Weights of a small transformer language model.
Architecture: RMSNorm before each block, tied embeddings.
Training: a variant of Adam for these matrices, 503M tokens, 7679 steps.
MLP neurons of a small language model. Each row is named by its layer, matrix (gate and up: input weights; down: output weights) and neuron, and shows model dimensions 128-255. Each number is 128 + 32 x the weight over its row's rms, rounded and kept within 0 to 255. Numbers have three digits each. A neuron's up and down rows have the sign that makes its largest values positive.
A block is one neuron, or neurons of one layer that tend to fire together. After each block is what it responds to, as a language model described it from the Wikipedia text at the highest values.

L5.gate23:154087084112140107129112141027115133114201165132106164186131119106152176089167110109133133171069173131153132142131127138152104086139135192122134155074169124083147063134133141106153105121100158158113111197144155129163113111130157159101133093181143139114096109140173142156124126106107171127152134108111113186103101146072131178102147086160124107130144145114098086130134078104131145132103
L5.up23:177133112084107159133109140129128170177106139169153113141100110143178116140129140132148151164138120143113175133121163154145098118105091186097197088150175084100107127080105133165102129124110119112040073129113105080102151137052138113180113165156122167150176089094179122142153112092118127134120083092146116136147170121073152072128116094183166107105129089139123127191102136112125078133143
L5.down23:082144114138076149140161147168121141079135181093132115117159142094070110132128092154192163063157107139134084156095121117163130131203129118120103147112080139144047135107147118163125088123067079129094130142204146143066128125132174070082193170173129144184110156200108125114168138107148094138159098110076174133124047085187119119156128121191066110138131109136143149117189132146111159168127
L5.gate163:145143134068159179110109135146140196127097166133106112157190128130072132071164079054089151105132114110152154152096155124189102062178185121139200151140106127115153165074093115119115124117128142164139153183117173094113098154130087133076086177094154130153137186110214131096189149066120111167086134141128129152114143138155152119100129166089129199126139162141183068109157120132134093067141
L5.up163:145106129068088135165154114140128173147160110121137102132097139203070162151081107093115142109145156099109087124122130083096098149142152169113097167138165078149166114112052111136128144102161123114128098134074187088119142145133095148145083115139114159160094128109073117096140102162128126103134130097182120078184152179058122129129123082120137164101119089200134073138132135154132131066089
L5.down163:146097177165175130147086137107067118190119158140175141054123091111120095119120146132194104143141134148114093171112133110149102151130163127147137156166150123120116134154109097146151217096141131145105161124130158091124103146114103078122114126159125126189082135128084114108118100131085165196129102086086103129163158137140174127147160146056132156130129188202060107182106131097138030102128
L5.gate683:120184109108158150123079171156143146114154149150107128126116101148125172136121120108132116114103139210083124094109127114161099101134163147151173107147089092165117076171162092106094152092058114077152138135159139151179098099122092139120101131114149168113120176124191055145132214162127141142169075144066158194132113153135138119156197137168138120125082135149143093115060139130112144164092
L5.up683:109131159113173134160106127110098015124074144146175093136120155114149091159127094049113054113116187089082170130171153051093138106092151142148137114176130117128122101147089111091094112133131113126164165111163103114121150125126122180130052166142142143094100156173147139050144153136173166115141138114129106126153112158137091155152147081177131088109151146098121177149129163122122089068198
L5.down683:100150143146125109146106148124153166106210132114133147107095144177200150091139109158175131121081119169141085124101109119207138150147148159141170115078089158122153150123145201171144095110078100130126117107124142135071109125124088094129078103084138080178041112121116112094099123149078111157157061159063105116108082081092246207165142156084085112162114141125159139123158115131115203188129
L5.gate696:138144014132126091077109178059107094146166120123142095144169135136115150106153071144077209112092111123108131186179087150097152115124154145086111112111176098145134095057153148116164106133172181157089103175127158148133139109099172155146082126116084123147156152114207169171112113105087160095112104108092048130107157102147160090167146170160134181110141103131149154144113123143107161157160
L5.up696:107118053116097162093125160138114146127110166119120089112142100139115084172162160121103166145093148171149135166153152115077146102142109170110146090179146162079134182079092114157143106127090141112122101192128099145150055151163099187082054078108107124097110135069192164152104148140123153116109101126150098119055135107193155100108148097140146108148163097164137107166119116146047176162159
L5.down696:077147154133137088174175178167143109156156181062113123133153121148145119119203125072169154110085104157158076151102155052167152089147088110100103145163141159103191139091152167132144128139110135072133131132126158079144120090154109092126136136131177085055115095117175127167203149091117132103171080121154118145127151148156182128130124153187095121133149134125113115089132146110116196108144
Main verb after subject. Verbs or verb-ending pieces right after a sentence's subject, strongest for evaluative reporting verbs (described, named, ranked), also proclaim-ed, audition-ed, and chart-list colons.

L4.gate485:163135167155160085145035129117087156176083170095204156108152160178110117156095185059113153114074145151082154122162117102160142157162139146079168102133172103147097103063094188128151081137139144095128129192140176179135084126156081078124129104146181129138114156166109144170201144117146136170070130134124125147144107126126148124113159117170138165081083126121153124100104108155117140162086
L4.up485:134141101132111112131132178101129143121099152133050080079119138129159124156171121099081134107092184114092159093116152127121166106139113151157130112077149140090122172100149130175193092109134162148083152142111178109101150101089115182130068096151090148131085135097116153072143103164108145099139128074146100154151102092137095157134155129177136144123115123121102084204129193122075091058158
L4.down485:097130162163144140114091160138161122174129178132127158140160072127157141089134157179119085116030104123105061113114076139113160115130171079099110172129151176134127084141151137136114145181120132105076144145160114129099088157101130160151175141163125137095138086071173174139209158107072147156111113168109135087174112101127203096135160129138102148114105190202155122193126185164205111182103
Verb after its subject. Main verbs or their word pieces right after a subject noun or pronoun, e.g. turn-s, refus-es, back-ed; also digits inside dates.

L4.gate285:161166110131128150099112123148058114169116113100132101145161166128102114181217101137090198126111093138102164103090092115118181127145135136127131143070159178129146014161214087157170101128123099082103128158146169100157164130128104157173205070089153095089130095118138184173130062133174103106111122173091115118133093152135075103104095159164126120165069070083102186120091142129113121117076
L4.up285:136110147090106144092110171122127147120144177190162183173101129163086125124133147052154116128054149140093077073115108101146113164125176109098145179086112152110145057077107121178087161062049142097165104171129203097116130154199159118140118104146089035078171142142165118164139184104115093108105173140135147133086167149106115144176120126175122118145111105145099102087140111146117170127102
L4.down285:036130156164143149145153121137116162138159104124111161124086200129139137116097181138147117094142135085168137115144152095092095111087109109131116161086110103075157097127135143142146154116151068106110070128183137137177166124121154119151132138063130155133146148144096179137084063151110106141135148151155175138131130123091129086094115143102154096178149143139129148113066054147134178128131
Year slot in dates. The space just before a four-digit year in full dates, e.g. "January 12, 1935" or "15 October 1983"; weaker on hyphens in pre-order, cross-town.

L5.gate98:138104094138183178168095069121178072151130114165099188116113169203137169062084143207119119100176137166126110129168092148149147100086147146144142155128146089095103095150132113111124089182115102167141147144192150173176138116136120113105157119157113105119144133094130109154166087104158096183095142144195091126091091139049171154149134121111186129169160149166149149164081159128060195125126
L5.up98:095058133119174191081114116156081147193157109097119081146118091112116058105117098159123171124083075053132168130115086111124147111142087157153125126108156062131115092135145159155114118104121081128125165116096139074128174069133193114168108134185176138138156063147161071138074090153066144115086114076129098144130128161098174147082119111127090171140145154131120083155123146127181150118093
L5.down98:066125056122142092136084128170125082137108096094135125100143133099164097105114168133112155198135099156174114175109168088136148105109135093046132133151034132149135113207077144175131121057095082137144100109146148129139172161199095107096124079074136126082115111102139138130172112093072153142075116154160187151128120109135150099116158146127171107153115129106179138114083098178076113152118
L5.gate130:117121095114082110151141136080169105156168137166091123147116125202148156077163149082113094183166191080143091148091064086132134082110133128100113143115148165165118148099160079195116127193108082198122118135130170088122182170095089138119162106123199100155147113074185103139179076158074164142144092105149110101139123123139149097158077106081116174173104128149113120109125128103105141145118
L5.up130:163157119124116101083141120145146124125125085062178162117175169166163098122150220112096190179118128176129139127105132123155100110162194129136150056108129142103083134132077188095133141073154146112146085173156153102089153088123174120137122088085137092120096127124190091186114150087109085171169103080150198090142151117161149170085095149157171143100112093077162098154091170092108181145103
L5.down130:108172114149143143177122111161099112169156155079125133137109113079133116142068132134140132102102072163119143134125156103086183154113107082093101156148107140123162079174125086128132068111113128158090118064145085113101140142158147151088110088163129138087192097144157150090111107109163095107173134172076146107077120118138238159119131144114078160170127154141089167117161165124098160137132
L5.gate434:074146116139120130072161148098114127189141145117116124100071140119131179073121161222148107120092093085162134045106135084109128127147120087111096129140102088164042050173108128071190117070109152104121189102131169076079100166109149098116078128123115139135069086125154134125152107118141166140108136161099114113157096130156116133141183205153089162180133189135123118186116117161161115089097
L5.up434:135106108127145081096129131142083125095110109101093096138055129154172090138088074067153175101119152124127099059129086161165133117165143192174142032134107118124132124064136106129111041105153130114132085175091156097157104139107140155160167174134149103175103172147144126182171144098119132110126125103122090137112086107129144126133139136136152156077159123129159122114082116143099141130172
L5.down434:149123153148141110159135155116133123090113149078152112136162142119188154088046114174128135160102087175069145161107175126131135147060136130105070137122152128097153170152126084164133071132111103134086118047116136146152135138153139146093094134137170122097099055186132139126127177204167120125179064130102154121154149094104162158149103089125085091208129074143125119106142137164063152127117
L5.gate578:084119130098178121108109145137104147175193129064161131087088110145132128080101117099121164081118158143149124136103107110158072109123109122136088130159171134135103115141149078112097123138102157104119132071115178097174153102067086180142142112141148141095037119097139128151180123139127142132094110088149074183139082074100136122151171138172137116168066151127147144146106164162155197121048
L5.up578:144097066124124167114112159186097144107155134097109170149184192131132114082128110167109203199136115165137127094125067119100108173198115100069085082141166114171123114123100122122138136128142094152183133224093099129112152145186106088122105164105123020185153111180113096169055140084142078184102103161086085159161077101120111187130136194109161150158105144119088134160087093089103161136130
L5.down578:160166241139193160077172150150109168135160119112125135138161117070126085094166139091127149157122115131113104132116152135124065126143152177193153089139124165110115164103160150116108173169081065091095076094103122122093131152138143093082137112114182124100115169080089139113096134051091163171093071119150126175108176091172211122176194118137116136156153148079108141194107107143110155106132
Affiliation "with" and verbs. Mostly "with" linking a person to a team, unit or mentor in biographies (played with, served with, studied with), plus main verbs right after a subject (joined, led, brought).

L5.gate139:120127112123136131142129109152064173182129105148130108104078106142122157160125123106131110142066084111075182062206081068151205149125125121122106155137121109145091072141142148132088092110082183108164147167162214103082201107171124182129172161120122111133163165098116127147181093093162091096145110072165116138142157124112132064087192131095116149126128131078127122203058123135113123151125
L5.up139:098143124162122082126090139149162102131159125225129074185129116103128085174127085117103112096072159136127061064166124152131092158108120145091092123152124133085118161136156155119143124127095100140171106151173154137165181119151133125097098122081106104165186165205166129123152151115103074083170165059154128109149141155174116104075100154101153135140141084083130128121141131079081125109083
L5.down139:166134204155158104136148166094122100177103066068163165166143111128137095181103115179223076163196135132097099090070121123136147127109158142152124126191149130143130159095081129133120184133149157156175102104104111127153113121144155096139096179139096160142164139128078085072101179169166136057178142109183096225122142113115150120123121167113129114121085160146173111143172129134140112149090
L5.gate213:085163086080087125144145094133117130107110153074184183121152106113112198128124058122127104176143093124095148154120126090126163127132170130108090158110160173184124120086122105082141140129109105088124140155102113136131137110195125141114156138121136109100114128158116163148100221148198115125085082147124047194167137114200088096111099188157108186079142102120093162090133106162154144151159
L5.up213:119157113173126098131148092206157110180083131128165132173084166112180155114081098171114170099080098095152135127154184141087176098131164130134087150137091078109141187113137131190124154090115119148105153085195152105099050076158114098158110182160111176151076130167167119192107146057154129077173116148122114095091099124131117186154130139118142105088164107121118156143122149104088129136125
L5.down213:149144108182093118091108133154129185133192113113146113153106048126068133098119100091152138123131116154149148130123063151145113175099186131155140180086117145160115082107119132103144106173094134125099104109191130157111115072140178105142128088056103159118162097137106085127112096074096129130084140208096152086099183104113143085134096144125120089097143153114100110093167183173152114153140
L5.gate496:070105086144131194109126121087138074110128126127128159150158135140222132097094154123148136167117136150114166147156101094077117136153137098072123147182165089143119091079124117134155073084112163145126118105171090201114094109153163124120166102127139167157141132076109099172131166163112115093120171090064141077148185129162153185150144161133139133071127137125134127122112194132091145104140
L5.up496:178127127119163173079137188142164142163161123082141134115133154076109116159158067151157146179092123093136111204120147105123122135165177104125166105084150184094187163122148033124097121129142141122132158139159119125083165144106165167147152106159137207146173137113115169091144121150193087100162085138090137164167156139088118181144075075110105097123147107149107135158141119139151098136133
L5.down496:117122157179144140124118091094134075158104152150108134145101137097106167147137128147096217055158141059163148093240136106116121170057117088149111136088122096150136139127199054121094125140139106092187129146136108137173148150119095186141135121169155148128167152084144126209124116155118106118132196164146109123155126100109151130157110144145127116070163059149168190132142137116143115129102
L5.gate498:096133172126153092144130091119076141090143076132141093078156150160220183075128148140095142121036164132053128121190109136155109192080107107165113152135162100118121121137130074175129140165118103140099114174135096177060091160112163083127102122075101096083182190145100134151176103158205072108122055058129114151131126082131161182158142147131147138116147154078082148161131110162079119123083
L5.up498:092163080165159111090098116124187145157165081106147154088111178113123160126158115146158109150145075133120119168132161132180088138099142100127130084144109152135130140074176103103174106108172157125129085184100152107195114116146164142106141084109148111146093159103157161165113084163085128097097113122141129075163150166114128156100145102087127165096134156116139126198136163180063164147190
L5.down498:154180111140138142091154082124109139168108097172143037169127123122092136183135161136111138118108141116106104133109027119082115104112072145151121156160159189093085124172122105136126193109110110087097120199164140122126188123099104124165139083171150145147153117116140117123136204130126149137129070151121160130126125125187129138130164139131180062148063142100115060103134098121170189093101
Start of year numbers. The space or first digits right before a four-digit year in dates, after a month, day comma, or "In", e.g. May 1955, 1, 1999.

L4.gate65:131148056070106180103126168096117166086115120154158136110102106167111186178116198122086153110124174160071111106086130203135163094141147130132107152118138140111122121085124129101152155122073192119110118167127167103108115179166137083112131094090125127131122106091184125110175128112095138123130120110116111082119106118109141120139160136120111172097160126099149142110133164164084152165161
L4.up65:096112098106224168173110121117128136155133151123082137060129089184112113100087121156160130197137141180120084107114120073126111107125169185084129180114104124088138136173155123059145152074121110087170136132197149107069129085136076091084112131101164119101129139126108095183080114128145082153201121094130140151171099119090116130099176131181123121133130140132153162120175115116118128170033
L4.down65:119157086100140119142114113137131160121148093080145139103118088115111093156104093167167125134121123158131126098167116119154106145177114115173179122134101153117076085138171133083157145141126067134091143079127150123127130138116156134135158123120168108094120068090145057116121187056082120133167201102140112151128133104120174082178123102141144121150113095085067175150128124137200134113124
Verb awaiting its object. Transitive verbs and auxiliaries whose object or continuation comes next, often after "to", a subject, or "not", e.g. doing, building on, lacks.

L2.gate476:128111153165135143158105180145120160149103087121079054131109147098107115154149113149086150089105184160107154093077151118146140136139190200159154151147108105129097069111203147100142190173063094081122124172109123136170098141151130065128090090121174168155124147153158097156164106139174107149163095132077159106158132106156154078154103127124142120140092098066096096138146086136125082152073
L2.up476:097151145126120106057115133124139106149131122162089071148175085104193150138183094134095169186132179161128128122124143147099143177172125098176178100150143199112103165110158060196145082113118141132142136165126154104085083156085130168136108101147174053114083077126140134117176126056111162153090084107102107134179079159087120111122075172147096177117102104156148166097110130181167162132158
L2.down476:153154056112095102073163111148161138192182144135095147113110085125195102161088130153145180132070102175134093131126136132098136174158197155135120137096085175118115124133106110113160114105140171089151105064151146114171137140151141113108090159092159113124142140063122111092139121105108166135144097116145136202152112163108171121105148104099170156169126088124143057066122104149179128081125
L2.gate692:201139069102109135117076140135109112127121169132141144108200139165130100125126054122107057110141171071153115129095167141136122061180137127135132075167166105101091165080117160102186165184086136088152137148082154132127140095160114131139089114139063143178177146129119135096108110149142107080121093062092143082110090161150132171115156120186148150175110150156164114139164141144133134134085
L2.up692:135104141159156150133136060089162131123154131124166105152129155083149092165168094195135154103078146150097169125129168143169082077132174087180141119176116094144107157139129085104148120171088160069131156106164117171106161155075108132140135100103121190117148096079174163167108088156116140165108127100085127152144102102193091158110128176160072186097172135061111072104167216101157133150143
L2.down692:088157152189090087168113118094159125143183091158132107194098160129126106174160146111255076143154102157140117096089107104138171041169092125134169059127105150123172128119128108155118135103075152167154095140122130129124134136096157178136128132090141080134134132113137112191086174125098160115194132109135166112113145147145196163123157094107150144122166100122170139159085150166094126104119
L2.gate705:134125124082137176036140185064119113104119121180090103139131134119181116092174142062113099070134180141126087080136072109096156111092143159119174169070119114138107102107132155062113164104115124118087150176112167168108103121151113180166135054093122103131099124158079151170165105075201128118220146135145138117127122109123144104163145159106161167109148141147140084131123086087129140115132
L2.up705:146090059136103140166108114124126095115132182130132089132168134085091130114094137130108128168069189167105109077119124125154140171126133145151115087189189077147122140085131100161127093165087119120053114152140126114181130120154157115163075145134113165132151122164133137133157161114068061157073159103082136142105142125135089118124171142105095083107159111151188107123086111145088094143140
L2.down705:129106098116160164201074133098118097065095133150137114081113101085153172095128115110255111113109141096110223120135077126148137108124119135175076127173100086107119067152162135133140120149151146129080119103126105103153154125142154097143100098126096109141080064125131095179183113103126180232145095209143139136151097134192165156173125147106167093127128100140175120187156113094138173119117
L2.gate729:131068098150125124097071153167145095143142179112173146144099089113163161113155135050126107124077099144124131089147119122135117162168190132079099124089176077085178117137115122169094168159115091162113143152072153137154119126138144093155163111158143168160069117160123097052117172132132124092123097108099125139072097154170187117111146106136199127155091092116110129154108118115088071080169
L2.up729:070093100168180143153110125154181084132120089144128138176113086093097102127173104102097113142093185088148164068190105067100119102121111164157122171155115176116154096156196130104120095164101170144184138090125119130104135129122134117189115129053108077145177132116183091162143150079178138113166179104104171124156131118152134134114153115042073102111118090119078093143105099123187046158160
L2.down729:135117189105130089050048161102054123112131159130133104057081060148132171163135158078185129164195075129099133139125093124158148165170177162083206108089190078162113118105167112181076130127068090089118131154103180153133135127108177152151147090180147177134135123138113155109103128091139097155143130152123138183122182135088201122113160093170168145110167095120162143168170108115073125139149
Transitive verb stems. Common action verbs, often as bare stems before an inflection or after to, like retain, join, replace, defend, moved, signed.

L2.gate74:184133091065103133164075093195169110161136186167170135053200132129136149094179112070102140143079094096126113090099089159091166090122145155158107086145179133166071130069118170118086138098113150095058126086148093160102124104118166155111095073117142181083136108179133222109149068106113126149182072142091087087106108098157178173160197132146158184093189119137095093163187089125095112127114
L2.up74:103113114120118155125181137149184108127153133068092133082162149096134137101166189127154119123190135140139165192166134106122124118103149106189151110155096102123098097154145091146160084104092109064148112107111154134108103096153123068150090164137153146170157095141165050098104119168161118097144160144105124124104104158134153163179130135111102128144093090137140099131148089114106149074193
L2.down74:183117160126134159143070144091082112139168132096135111126163118109122097147137154187131087176114128124098129149176143129159126128126140084140145195168086137136087111151116117119186190130137130129167132096137165116148161115176163076121113133134121129155113083078118113134081156101176148130072113132100080137174148145141143138169105167130141121092099139127124130172155174127145143119131
L2.gate135:116154096083112181122126135188092165132167124133126112100176050120152119134126105143106169161120149147121167138158149123132119193087138137185134076115151111140132103099165163112098185164185086131115154124080118139117136078123161144105117075120157135154064075083115168110112112194162104111130114161119147068142150127164143103196107149205120129126087134142169103177174107178121094154094
L2.up135:137106091154159100112155159101088142133131152107126083131123092138118150144156137116095159155135154142147136126146136151176139136103129133186117129103191174121137118111123074144121112056113109128194090127130135192169153079127151057104152145136149146135119079147089173078095160079161164156180177082133169126058176104119186128132106144105188164120115097058125130140139129080158084103157
L2.down135:138166064088133087128156114115113140134116112107087079145109148094147141076120103095174115144176119143095116110125050095098108126148125155144143151059101035191126106079159122094119106159129120137122141067129142137061116126150215149147122082080146126137194116110113087141171173111128129150139168195188102084114079081140174142139121083142104106149138090154147134142138094118159138143170
L2.gate164:108154119142117131095104117066158141147114140131073117122079123143144170099068117155096182108155148104143168093122117132111188111147144121130156086141151103170125112103125096093140183101130094120106120112150104051096101114141142122077127173105155092167150138146119097087090087174152134132158078095137093084129095111170140169118152091102138147136115112119106175169125096184138122121163
L2.up164:177155110123074136113129145117101183131122149120093140090098101157062150148147195122122142167148119176123092122175147116139144134110116115120149106125143077124105161173103117123148114154123144124134101133145157073148095131121199110118149137116063113107108221128146084135114084114073104085180082156170149142118101126140128110113178084059139137082090101130104145125116082169184079136179
L2.down164:131142153124135109158153150141155136105086093123178137084128123122101086129132129097197109224172140110115127170128096156097114107102129219124120194128155172152123086134160164202183147084160149157191128177121121120157134104136129135150183128145121094084144130128077206141090112131107142066104158149117134077078110097122103139118117154122131152092128087112133109105137142104159086091113
L2.gate566:186137141109169144108092116181077124129078158139093046159091158139161128089128162151130140133119148125166112139121125064169137119118121125173123105155155066095175169139189167106167161075109079112154167164103108152158108126093134120133190082134145165154118103100154143206128162084160189163139134150113161097145122159163161134159061153135147195137147126164130138105187148151147113162127
L2.up566:187111110158148125110174094183060141094080106106099084133175161130088159137160079172117190186128116103133089115175088144150177178115121105176122122112122140183184205118134057133140118079122108152112132150103079172081166096123116085137160140169177116129157089119087143159110127092102172107166146090174153093061098139135145097152140142112141118141163079108047162157146085105182184095102
L2.down566:180194106112166108109112150143128161074147149066115058112154136120144118108178121147187107146123154132201152108183085163121134108130092149144133130114155150148145100128123167127118117140097097128113133156152163155105142154127136134106205142133175116125148092146101107190128104073141122145127096180167116120105122078113185121098175139162131096124125081130119169167126129162193123098165
Have/has/had after subjects. Forms of have (has, had, have, having) right after a subject, as auxiliaries or possession, e.g. It has, He has; weaker on digits and name starts (Is-).